config.toml
n_head = 4
norm = "rmsnorm"
positions = "rope"
attn_scale = 0.125
extras = ["capped logits"]
init_std_qkv = 0.0287
lr = 0.00211
weight_decay = 0.23
lr_head = 0.00699
final_lr_fraction = 0.0
steps = 7331
dataset = "wikipedia_en"
MLP neurons of a small language model. Each row is named by its layer, matrix (down: output weights) and neuron, and shows model dimensions 0-127. Each number is 128 + 32 x the weight over its row's rms, rounded and kept within 0 to 255. Numbers have three digits each. A neuron's up and down rows have the sign that makes its largest values positive.
A block is one neuron, or neurons of one layer that tend to fire together. Before each block is what it responds to, as a language model described it from the Wikipedia text at the highest values.

Nationality and category adjectives
L5.down25:130131145162162167122158083069095088128160072154146146160097125148096173136132069117115108168108162144152149145142051046145109159102131154113192156167122080134086134145102123111126109115178090171144155133142153089148146172109166115131135155115081059172130154132121121146160144078060076118127120110131093080084105112145095118140091139131134121188148141085128098164135130166192135111163
L5.down65:157124148118163113146108122108171113099090099130150122089165195138129146140132110142156088177143113092178064089171099087112200122112131119168090123104202158087113115113060144163091144088124176133126123107102126158104137159151119117076124109151166147117138158129092143120163141190137184085117153101120120120123157099091158169162131152163162088137118128139166124178157140173110133092126
L5.down289:144158115126176170153073143138151156096137107143155145156117117091161161177078147145143109118047111108216098123117133107121182193097140118078134114155063131153164084154127125122106160171128114108122168066197184136112121112107180170143105089075149153118144019082159093126150049118140067117119165072155164091207158138124151177166139125175154077161132093132100140146081130160133130118130
L5.down313:127108114142095159167171143129148149168101170151121127123112093114126095131105179149160110108119124137154176080151141125119177159131136150176088110150091131147148109139161127123123118155195098166166127106195159107115185189119136133192177111137097129154157185173123161096137052165157102190168141101143074096114140118164151128150157046154060107165076151151098139156146119209126144085130

Word-initial letter d
L4.down93:166148181116127118110114180133135117144145132145045140093059133141098154138152115125107151156137157106087131199135076148139144141120118091124178071161162119067102145167189123115125134089131051146115063122123182118134116162162118097157123107147180052115129121171168145146103126136067124105139134115103125089151098081090023175107132096148142168129102099149157193115106108149140192075109

Sentence-start subject pronouns
L4.down252:182059162138142124137145100150139134122080142162088156190170131145178141173078109153140128128096105131168119117100121097189157109099129118133140123115117123104071127103079074168147112143164147127145149111186184136118080097168127156108192165178101110176126144138157068194075109141182081129157141085138112168116133128125120115128037111153161084171215166078129160167141102111113069119192

Nationality adjective endings
L4.down352:071122161122120152164126143132146134145129089171180140135147094144076116137120166174141212116120145117237115141125094084079123187140064214139141165089162154126168135103081078164181149147173205110119118080194157104199194128166169140149144120168120116119118153167151174116137071131138121181127131093138124076081171146123148100165136120128142179085184155093168120170137100094124119108130

Third-person subject pronouns
L6.down296:171139089127114135142133157136097105148055149137114111142138141176137151109086166103113076146122161106132158156092142075166122091109115143133105143111088114167144132184150114139120132097085117103104057143153163111198107128155106066138103134176139096119150147116098115144122143082103152158071115135102102196122154098137126149136066164119095100138065129118064168111084127131136179091160
L6.down324:115082141132132090088172204113131161143049081083178122139149137174142130095147126169115085114141127140132081097147126076086159085142149103101112174146109139070081181103094117143135145123122149149150151159152151119115080141100084177129175111128125067158079125090128120102168136090127148102122125104124143173124125121100151196084047077096116098102135068123092124138094177144118166104104
L6.down422:126080085152121090083142166117107140103092127084162188123108100132123128047126138067132122105143101160116128107125098124097177115141142145156112191210189106122149146220097161180154154118087171083126111149163169117139060049135099099144146115127146110163097152145123193106112116126131149146139133138121132126151156132131128135147123147146157090133166175103098159169114151079152160128070
L6.down674:164078108108096164144154124145072162123155095187165118096122093133099138154087149108088134113140131184126170158128106104162137121087113123115113121148163166113144119126146093155082051123190174168096163100155119092088175113108138093129135093152150153111092150107093106127180191098114164104133139123094132077078109121078101130078105159139181093165167199070122118112135089119167132081116

Year digit prefixes
L6.down122:147170168132158065129117122120092158073088145094137103111164112089164086156083124090098117127148089162107116041113100049159151097125153144142108127131077121115155081206107153146150120178059119125108106091124166175041191148114147141128154125129107109171125146150156104057137101215117162146121161153105141107166110080201106134107181138116138109118099107113134129215116111093161091103148
L6.down217:142130162107122095144112151176174114075123144180152064147120164089198170180112141128107107107146103160147082097113091125147111131158123109160155222089177101157102113097080123109130098076146135123106086146134129139144131184124083130138137122135136156150124119122129176113105158158193065159145121115170141128124195128117137100109089156203123116147133149153117133089072154107188185060148
L6.down445:130116142089179067130157131167127138160119107100178164109164118122146176150165153147147131124152168160135101188138120131133086115123142091135173124102090087122188156100108124187100125154099112123126157195143085098093120110172133146116107067152115036126153177169113099175130187197137152120114142145124170077114144055155150128054075202098170182087158160140089135114131188082106121079138
L6.down575:169105102127156052081107166161120023153115136145169146157135092038153128180163106152168081102185127174119132154084127000100103142160117099126121121165141129137117154131178094124094148100111104154119098096146154086120137104109124138128107188124158144078090129103112131149139101161141111127149124128126156153156117144100111173097144078148083133150105109122153210171114154115075115170115

Person-role noun suffixes
L6.down176:108116141108078105161121088093123156159139167184122109119123123161118168126162124156139190149127150112162104093108124000124124134128158171128173094146132143166170154143068105132093137196152170158098135164156149169112086160140152114116117093217114153119134134072147086151140117174114109158141140197116099138142115117161159079136113125074138135131083150162100055061166088144112134179168
L6.down247:173132190120145163187084070116149110178099152177079155118110123128136129137128147130081137133129171066125120141091127121152066115151127118079160161145105111142157122174081070085136111097193091126108096069162063176120131149113123066136162150171132151080128118113109113154091107174090071124099160150087118164155144114126184150165102075088176120139199124093094109090105150165079063147130
L6.down521:083130148133136179092092162110157173095171165167197076106059105087090145167162134092101069109107138111097167117164152096147130092139081152142147137164133137170133143168148073104149130077133097081099118111081163156168123207121153141095143156120139136100101141158095108154141067157076120094129107129166173114096149086082100142163129150194053078126147103078168144168051113145119125154105
L6.down631:163205149123090162112066162162102103174110112139125042116125058124170167113106150147075083080078107114128093119187125136097066160153132178150124107138083181091130146163064120171152163153180071123118084149089154132167196158137142107128190187103185150110114130143108137097153155140138158093094158142118154193147127146135114193155144095131096077154125094123164136079134076163081122126147

Month names, word completions
L4.down546:081110141140136164105117166166124133123057127153162161085127215117096108095096152127114160112115159127119076164114168140111125113056126115149139144114173136091110155166123109161170163135123135065149092114115131049124085167152122110122135157146083087098121146123131130133112124092168187126118074134076135059156173158163147179114103122108154129151080109047133180094115142108104127141142

Word-internal fragments, list breaks
L6.down340:143109088101152164153141107136116140097144163145125143111131119138158125121103153168106082127126109134081183144112087087046155132111148138145160156071189149134152121133156067164142186182135128123112100176146121050159125162116178140074098122153139101134137188189136138083170107161127154128109077127105084161107174196152082132162089207107105133147118156113159140074148136135109137152102
L6.down458:079090136165136149146152114155139162074176159146196165181132121135101150148108148218159122156144094101139147093133159091148145146140166100153090149164173165094218094134118150086093112152143165159179099102076165142136105134102144184085099146189108023135116170158071099164089161141107111147158175091175131123102203144092189096154101094153108182184124131128175122119160163162099156152142
L6.down509:148121099098128183122117128141158143140059090159116137114106138157100155148099195160131118159129111177095102111117110151145153189106168114135202151182081150115103132102119130093107162173178136116102099128106074169082100092190146125115100109146123136129116194133109081115117144137147163140182112140121183117113095090102109124104158133114165122223147122141131174046156133118150148169138
L6.down630:177147124139118178155123100108161097113092109093152110117112108132184095097097108116104139155116082117046171091108110134068185150162110124154080133128130096172161103069164091142155088108130141119166137097139149156105113137147149087141127076147071109068147123165123139161108089099147121136131206107161119116129094132112117120152140152102106128111151118175105120129119138119107188183088

Foreign-name syllable pieces
L5.down26:125125059132140150127133109195075139168178101097129113110081141119122150170128158142142163137148167094102129094133096105129147118137120138111171083137164133187107099205187104178118153085128124138119081129125088118193075098143153086119107148142114185122116137116111142165138123134138129088083110102128143173132122155183211152094136190102092155141079078102182156115098148066105147059149
L5.down142:103104099181129071153096120119174117099115102127120103061126152101153145115164120199081175155108156138161142082078165190186195152133145131120182162100191087139116173167147144145145124131139074108157149157144153104147170101124121123144164160100048062187163147138141162083128109156116126167102150165149118113150118123134118155065103095140114161160106098166204191196151091166181148117150
L5.down338:094136075216102156149128098086135120100110118160116106150141144078147174180156155163138200096150123109147146127138132119097128112060109181119131151108101186099106129133087121120157167119138133152101103121106161185135102056173148123145131092177107155138211118127166119120155166142140156076108099101122126196149161108164103153143179137164140122110099120121169068087115135135128163124106
L5.down341:150080065146124135111068094122135156163078114146145110181144138113084151122155177150125174113149112147160113100152150114107174160132158160082145181129123095145106106127083150084071102115119137154095138157189154147118085139108135145206140113174077182136151155124108113146133118093145112120136111117138104189113110129113141166187109107109165163153058077161163159131160057128116111033111

Split word-initial fragments
L6.down248:119189132124128172126161165115135091122114139128144164132062153130138095145166156157147142124148165123118091122095153166107119157098148158149155121121169085124124117130109180148119133072159113137148088160152138126140112130135144128124130095134093095119127190135139112104072055136093125135090152115111161104154171094166169124145189166143133198105093131126158131097184150079096169145180
L6.down351:151133183077104041080168123084118099082153127118125135142143105158144126169167109137103094111119104153109127078154036101136150137126109141121183107146156124146147175120100074157156081144118128089085126137117115134101176142146151041123103095105142153106128131132114110053148098128129195179057187143115087124154112148151124114169125151100056129112132089128144134135141119133090134168169
L6.down541:126136118156134103147080133131115120134183160143098096139069101103153110152131137087139198091089149151086067135105148156153132120132185129129138139125140133094152179144215127129105101153115090198155145132154112105147131157112133183145172132042095110096099151085190140119154136181088114095108091083083136149185148140147139164076113125156131155118136101149161160114153129068162148087141
L6.down660:066170113097078151134115219149099103174107092102136200090131106154167117089082114090065175162099135140098136138156128162167121156122184126143198061133097158130137095115078087119165148185164123130130117154167157143117051160141100192203117120120122156118139091099096118175068077139098145155101136134111172138115072121134170089133121118129080117137133104155126115145112121135158134141103

Year digits in dates
L5.down424:182100102132107139105130114098175172169159116097148134129102084170137177150085122144116155107153133158140107137091166138141161164206104145137123083094099187103104158153129126209164076169177176165085158098170145125166106124120177143079100109155106159130115136112168165155136142063134138149106163040107096155109113182160123156115148129084135189171131113132122102116136126199141096110135
L5.down441:151180119096131157098117101207160078099158111104137086121129088096193117082114102124086120102156155174114159122187152141138202099186160100090160099114126170098134115122134141126156126114114162118146138081141168125160078120114172132162136168097115117123174081111100131102135089109184143115143074167076075130147096153087158086109117139139163135123135173118103120106092123081123099088111
L5.down524:169147150129175119143080172105145112057137104160129155153111144095123125120076102105099135161146172177125114111152124091122125152089104164204129150103113129132101152108157105120132101114080167113170122125179149150079157157089049103147071114124126080141118212122068105151101086162060109119147139109122155091131085144126197141149111168143119130143113130131107135073131078082147137148129
L5.down616:130099118170145084152138122129066119108151098137138098158119138161150123123151088127167149111086101105219132119153097124107092102138145139161175132145091135181074175177150176176164163123098178137074174133127172129143119073157163089144103078185147135117190155114132064145108138130111085111063110117111122147091214133143141147123098192137104108128084094201108131073223098121152151099105

Chr-ist name fragment
L5.down35:129133172112118117058115101205186166101146133128135094092095089142097142097213095136159136132116116176152111127140126083122125082152187131141139213131147128118132154072093063105170095134065149110126118143145117083166106118113123142146178108108110175190137177145170140076158112133145131085194108120144137148105134152115121101110152169092094153121156074093181166134105140133142124094080
L5.down198:119134164142137145194132132125114104168114182128166130176116119090168101084114164115127060116139088106086102146188091188125146122162160129193155173096112125093092157110112160135099131142060154119141159072148096103100161119118118144110162165092159145179171091147136135053148108139187150141169103062125096107165077132115144102141150051161086128132173154074111150134133131120154138020130
L5.down621:247159122128116113150149174173120122134148167110146142172094104133047139165167112082144127118126127069133103212121105092154131178131118136096116082132130116190066162140079130112132112154145137127143109122130088178109163115127080078120128125067148057156143169092075075128120114127159178136093138069115108108139174090152190126094127142140162143172105142091114139078135129140152170104141
L5.down700:152071125141040125124157121112155111105054093122113098118156149142029157206112166164187173080149152130138153197077132134094152115064129086151063123097118069132114138091159108054149107138126159110159112128166155136123127155165113074127169118150159102121134166181145148156089149128179151124147130122106104102130154112132192074125124218125147168195152084128170126145133148191108108147077

Vowel pieces inside foreign names
L4.down406:114092125052105080107107155140125098159135136137114125055150165110131166173207117143088126102097055119170083076168116116116119116112162134140179149104138137148056120156129142148112078141124144163087147163132142150133155133093100133075156167122114206099173120153132159115186158093120140133097072106142144161157120147166163172075159098132169112133165089149104096173174158162083178130166

Mid-acronym capital letters
L6.down78:176144134175166161157131148187181134185108117091115163102136154145126137201119149129142144156135081135130196137193094149103094144097126092136000135134082159147141143123155078178141094101082171101118091119134196129120155169099098080086125144175059091060099134176064132102111126105127160113122131109134141128138118146188178109123135115128117105164123158114135127132167142184083126068084
L6.down322:180103136167090129119084141139135152150143117113094168098169131124168124194135159149137195192130153091139103107075132096121094138073127152053125156132117141150134116151163107216145191168062162179112148093114150097130128129127058093183133069183094120117084133077148137160202107105107140156134161110099146072141130147161089198123078137138095132082101149110121165138119111210132068093158
L6.down643:162051155184102169159142106130118168110091070093101130087215145163096141138175165134110174129127100122158083129201110045128164126124154165137136165162156138105149143055122139157192129099106185147097118163200160086133156207120156123151146117141130129130142165106094135138146130146136140161120165087099090117163125113175093178147133133100132109154147090137109128182140101106110154066116
L6.down650:178116127095177195128142111154149133162123106085109107132144139144082174164195125104125119119130142147153142129111126084104156129126157138084123089133154123083169145076120075141105118115151139151175060101101087114095072164151191071106142159104133180142077176115133100151036109120101148201128173167166051114117067145175154139125160144166135094119122052088091127146107173109146121171131

Mid-word subword fragments
L6.down250:120169057135137155102133144166215145141136183179153127190133098117147106156095157164158156174144147145193079157120091154167124160114160112138084133094159098118132108135125152165095114165098116126133169123162142100149067105120138118094119144162103138133083146139131138152069126141083094094130129141114080108098124098173133155097151071090109131144155172110100092138084150139171112084079
L6.down339:232119106105103125112132153107192100124084119100132150171138113125127106165127103043116163172109173133130151149176116210150130183163161103118085130079158157124132108108088108121126063140085163166144145137165140166114098126167155164197117127114168166142145113141119148156126113150102126143081150122097114166174180088077165108136126128023065157140123102178083146111152162110158091148149
L6.down437:120152073128132192054078140112134115083114101113170154082118088123114098110133144149135162113133032118068134084121175112116168128159126108124134143175149165091150177136119137126105117122092165133193084166171151127132120171110134147087131147124078158107123086184147158103154148168105110111085114097107124118072131124148186145115141125124118087154151098177093164161129106216137125140096
L6.down693:123108194211084103093084120073145140155131146150137116142146115163121065168123131142093126121138069129140121154117175174117119167136163080134181122088137108114066151091138118157133121103142126142108154141196151151099095125167203145172112107147139187161093095101197153154098107074141108156142108112173121100195075104116111093144117077134073141151176138144157193139088140123075107111180

Name-final word pieces
L6.down19:159119129087133126083125183139143142174159082121118097138123130084126093076188110147136154171120116129118080141182099051168198085179113095103141099126159098095104126135141119130117145170092098140099117117112140112102158107153142109127104131114109137078110141066121094110182089136110171131091130103093121126152152091107095149056119106126138078129103071110208114131089094115134132133065
L6.down285:143144063126116096066146057106105126116157051110189105132189140150182108125160164087134138103116108144183094059136095145118166103104137129064134108176048126082081134129121093134118147124102108130142163132122126107113130183071093101143109142169093144100073159164165100123163119173104108106166146136104127158120061135166141179088188100121135120136117131118061132144141171150197143164130
L6.down434:125111178088127191142112096147131153129130138166126076106086139122173147114120127137105137127098071181165091176124112094077167167128131149086107099171131113144174091095091195148144139151098141150086121118146183186116197133127137115097111061153123119123187163102121067115141072170104099107106148153090115159204105132139145176058106143106132078108111097178180142145110165106195087147105
L6.down638:120116085174151135117124085089074073125128139082142054167127175108157177152151138123196168102122116110137123155086109016081101125106086133152139165141105110075158096113097150061172088141122153150131127169080125115141091159114179103128146125129108122043162141154105120160103086079162165118163129153104135113111119100150119125104119108093111116078130131135193160188123123147146131149196

Year-prefix tokens
L4.down631:159168196117189083169120116111125140139117167096081119155126130131172122146104099121091132117164142152111147138135072077179135079106092135133115163146126089206101118095122090130177136115157113166059191166128170123095125124160062146145088079102165109111133146135126144166151082140108112153155084102105171114165125168110113147166085140190148158055160179124131126076165121106126165060125

Month name endings
L6.down13:120049123122109099083107116134158138134115101167156157105165181145088173160113122121098106117131164078080147156118149095138169151159103121109140118149212118129083132149157127128085168140152174148202160110125151133087130165139144038134108143135214139121088170121114126152097195082151137187091144128181150124127166107143123133168065112100099069120118160097085199164175159168162090111102
L6.down88:184128167092126127114148132150109165170146188137142142076126101114085136103107176116135095158118168175176129138112116086163083058213140152119112166099139130101111143123117107118131151086167168055159156152137139154140154108114114157154120106089069151072061166159111155132147120135149163124104129159104066068130108081152093151127117145100117145123102124148107108161150141152111050099126
L6.down492:145108147116119135105078155175158149117099114182155100071096140172165064120117070054161168081145115106042105072095129000146124113152121112156092169165112085130110138148179188137073146112133142151144117213113099098142096168153128132138129156157071106089066149205111085106082137096163137092098084130107095093159212150151100166163131152090146134172073148169162174096115174184096140138110
L6.down645:188114136135128133148154113144167138119119182140133162083159128084152109109149158131078166136152173121074186165136093173128061132163144109128155128131166137097085149058142137127134153153127142175193150084120145190087110136138111085126196103138122172108230173067041166110097148150117110136140160150070143080056136118128122120125124142127166116149136178132121155113118087149150089218104

Nationality word endings
L6.down134:146143021130179099145158149119122140078060104092138154169208148099109137134119152208105140167131170138101100152106092125145122160099122137111110154102122092159093133116193136104092102138166098112109122155167131124103159143113156092104106148120110128132127115086139123075165067135118149076140103153154134105194132135078150122123130202109109123188141151136210173080158125118076099097125
L6.down160:130150118163175160121106127153140118074124163116138087144118108158148128158065119123153152135177106080099146125137126086109059101129149162149125132146089129154148096149107095156136086118140144118109178109205100134084162125159124118078143123143143108135088141099164124121121139111221140134129145120143069129204066197124127077119084150140135127124117164108059104148117131117126109065176
L6.down518:115180116152141141116139123128142104135136134038100126142134109136156050170080132101180088091114121085135131080109112118149174132077137142117170117090120132134069084115183158159087167137150103099078096135200142144148158105188167138121124138130148093123149125125119096043077052113081156115103182114128169075152051097179161154153109144150122097117146114159150089106106145178072135081192
L6.down621:191118116155102124139143114142135105101109171121107106070111092128164104149185083153148105141134119027134097148058123164162106164140201106141078150150097146098135144143115152094134180169168131142155104119202082086116170095152153058116142148123141137105108087070068134134109159112120107094169083182110157115064127144122171150107124088070137083116167133168112104170127144095158096101133

Word-initial D token
L5.down98:121177068117083103146144206090167153121135106194142109150146119143170136110052107133142139115110194151133125156130133090161119105122139143207119138108075132141101101101102129065179086164088046118116077185186138079113117075150104108185132118163099122086090086166107122177086199116099153124128169139080137140142151106147097101126114109128152140145140041158116149102089161162149134156133
L5.down105:094116152097175128132151147081184167152124129098104193134098112127099140123161121106154135164096172128127080140148111161143175128086111084101187127101129098136087155124107162108162106154098069164188162175191175151126131179120093190151108141124133110112114134123099084154111168086133114205148168120065179183122152092158084099164155075110062130148103128187119109112147087145128136126129
L5.down124:127176132156153115152164173130164100120137079151089178145120156185135138073103084149123124143188122157085135154180090136136089135161109138146112114165092138110111124149131153104137122164110144166189175115113103152141149114105098108185144131111124072145104142130114119175111187138138109142159132178069108172096175118188100152070203102097156175051138105149100179151089109103125140121087
L5.down260:131186125140181151182137128110126131107117155141154128126127121115139124171140090162153104182124115133117169155101150103129157109062112069157125157113095091126089094155171135078142113174099152063111150206196152116111169107129123160139108065137146143125146148141168080112152149148088156111136127105061128107134105136130128134143148117066170128136124091106098131113133109111142105140149

Continuation after capital letter
L5.down125:159138104119173085094117099108139150185071140162110083057062131166170182091158143127135171133210139114133092129145132103144144147103077104141161066113105119104108151160141119167161132143161090076082117133121135139178117130182092139172183146120139144118134111117066142139102084165076233137108145053145076171137108118089095079127107135110138101105095087177128144119103076121114104091135
L5.down187:157144174171167086177119157178129110080134193096076189144108122148150154116195092077115148092162130140112125069146098135133094157173161145084121145122142145157124118087175127117126139101103117171094207112119120068118147137141076140129135106171141029140153109097085139107114086079099099131073106092150151090118162124114154184164099112134095080127113131110134147130124106162085094104098
L5.down368:171091132107135162074110141209135051121122114125150107130143144112104156107087104114178104121131121140150085105115147102172069139106104099091165141129096103101132094111173115126159154125158121107100105151126118102164139117112166075135172117100158118100145122111136119149109108094094171098081155141169114153050097076174072179135159107154158039087106122115116116142175051146112108141177
L5.down678:153122103116173106152154171134114161127164109111068143078141105054125181150171116146129126159133151091076124113124168105101166109127141112171113113052175076181103148103068152125080043131126087084136100195163085124080146119119106097151129154112123148079117103129107103140131124137139176158087145100123145079133151054187117121110095138192122105152176163141140100131088142147094066114123

List rows, word fragments
L5.down84:090112107107120068138109146098185178137054165085141072148177107125125186182112156166131192132140167132138112136149076145110139102121118150091137151066131087128140129149163168123111139123119126118116111165151179150142121092113124114114138099171137197096085115135102105189101165142160154129129144073127139095104168161138114117129140162157164160136169057113084123115162125177093087135087
L5.down161:108148155112121119157137087113111158178133159122142143170120139093155123162122106181152153161124166088075142099162119054131139126130105108114141131073146163051195088128148136100075086107125097131153240119166096106142142126099117145061133165114165138126093148170073129129117137126142196130161098092155156163193175069082140138167133110124131048121154116100109121074122135143117132096158
L5.down518:091134148173099099112136130106123089155111137074147202094126118095123096207105166177126136145129098107154056100185080163095148182106102162156122117108124072139078155105157117181113175203137089137163126217036125146147153183116148122203115097069121105081082105120130138089079126135172139145048135157084167121134100099094151036126117099098133121088103137098135104135143125137128147098095
L5.down697:114123124151130143180115151149151162175121125124161137104174175159127130178117147119124092090125113107157153131127141167074101116132058096167149110087068128103129075132153161134132118099105143135138166174065087132169125106097115115151171157170141121123163197149133127095099123093076158121158116167159133210085129102128110132154088114132076159161120155077110141129116131135131154135091

Mid-word fragments, list breaks
L4.down246:127168122106184127132104128140190116099143138165121127127096098107127145120115162203132094088170112123127202132173099173089149089153141109131091146128159106087119134132149059135143113159112058185151097109135131171152148126124148132099066120091160140167143168144117120134177134188133146098110113127161154127112169104093115097159144110181153210162157147131127108123125134140114092127098

Field separators in lists
L4.down492:127053148098109099093156123158155117126129112149165131120178094127152131170100130184115177177151139121139153127121122100132078097148111146149146186144111090149113069125181133165110138145111162111133159124169128109088124057079154107136140137068098176169160164087149155139114129162052140113148141099131121162110109104138147182148043136087112157141159095122162159087127122157085215147121

Agent-noun suffix -er
L5.down321:228111168118112122126095122142100111164117137162089139092122108140127105091129139171127146127119172089139110095086119079122089159116189124099139140153065090120213116176094052086148130114150125128131152142192127151101140121120124035131160073138199160068166105101086119117112140140127103150101181153072125192100142120153135161141094073039109084168184140089126114130113115101117066197137
L5.down419:151106243135094186066108108140149048154114139079184203143151155148134140114122147140166189125123092172148136150153133127114113125165132096166133089116124144116111101207131098118085174136137168126098157151167097145114141152153198074027124062098136099146151116176121095119125125144112103095112110116128110093130172170117151184104149162146112100151118118116098134082130144143072094149129
L5.down489:137107174133104088188073155118114120116100081135153128155136116134147132136107148097162138099154115126114142105147095126164097216114113187126209139121124168108085121122053121110160119130199122193136166097154180158142100163139137108097117115152128184148114115104164082124100132165190123203139102118088088166117115116135115124115159093187073106151124111081168121130075108085151157116085
L5.down543:111098168118106111191191127097158119163112104176096162178073103174086194158081191103200149175133171078108109076137172096134182147054102123091165129162105158125117079098078130123123084165142162121144153145106113121118109149121113120105128096146141148138154080135089094149152113140139081106182094135073131159092094107130144112136149140105058132108157117123081120141107151129137106112128

Month-name word endings
L5.down57:134110114178122138138138116067129159121164095103129071063162168134164095149141140077112069218067150127162141145138140109112122150107209111031154110149136153228151090120117132154143121090118128098054159092152149137118139107083117124117111141105132133114162115119114160159131131099116078081099122127158093117154106157072155169201208138072175117143162144097102155173141134124086136144161
L5.down317:167141170158225146192114143137138126129109077145112125104118152143148122152097166122161091121101089148117119169146138097105186110144114134106127170138158116114125116152116137146119112110114126144124094168175090098124128112149176119047156117141135104170166086176160118091124163098128189166159072142088176078124177184115170232136109160109109119113147108080157149111115128113152128124044
L5.down522:116111117161132183180113139138195159123175156152111123127120167131184144146129117085044115148083098103089139149130096147099119145152084171101125136182121141095109057157127163147121136099167083114111107157156094196194119098128099128140132081090200157093123119130128089165116103146144142105104127151131151159167188095141130135092064163121166138201151105115104059120148097129142117198144
L5.down664:130164148127127161146172109082142113171160080155148138123126112158130051134092089148160125189124172159087140152084128152137129131149099132177171134176121108127140131109068127144119083197149138131127175084086098090129115090145153204093145173134161152113142068157113179177145123156145092150048145193140104186132188145108153128175165144102094126090091117155117136082097162133110120100142

Punctuation after single letters
L4.down412:136169152164147089133121086119109186087127142110152144117103130169145141094158125114148072150213086096136139140159171133140091142165166061178084131074125059173168148138119112138125129108138152122094141130102124143180111200140111095116092122165143177087170125112139150099082103193121151113116112138173104150138057102054089125103097132148116067201142112121141160123168143131108101129126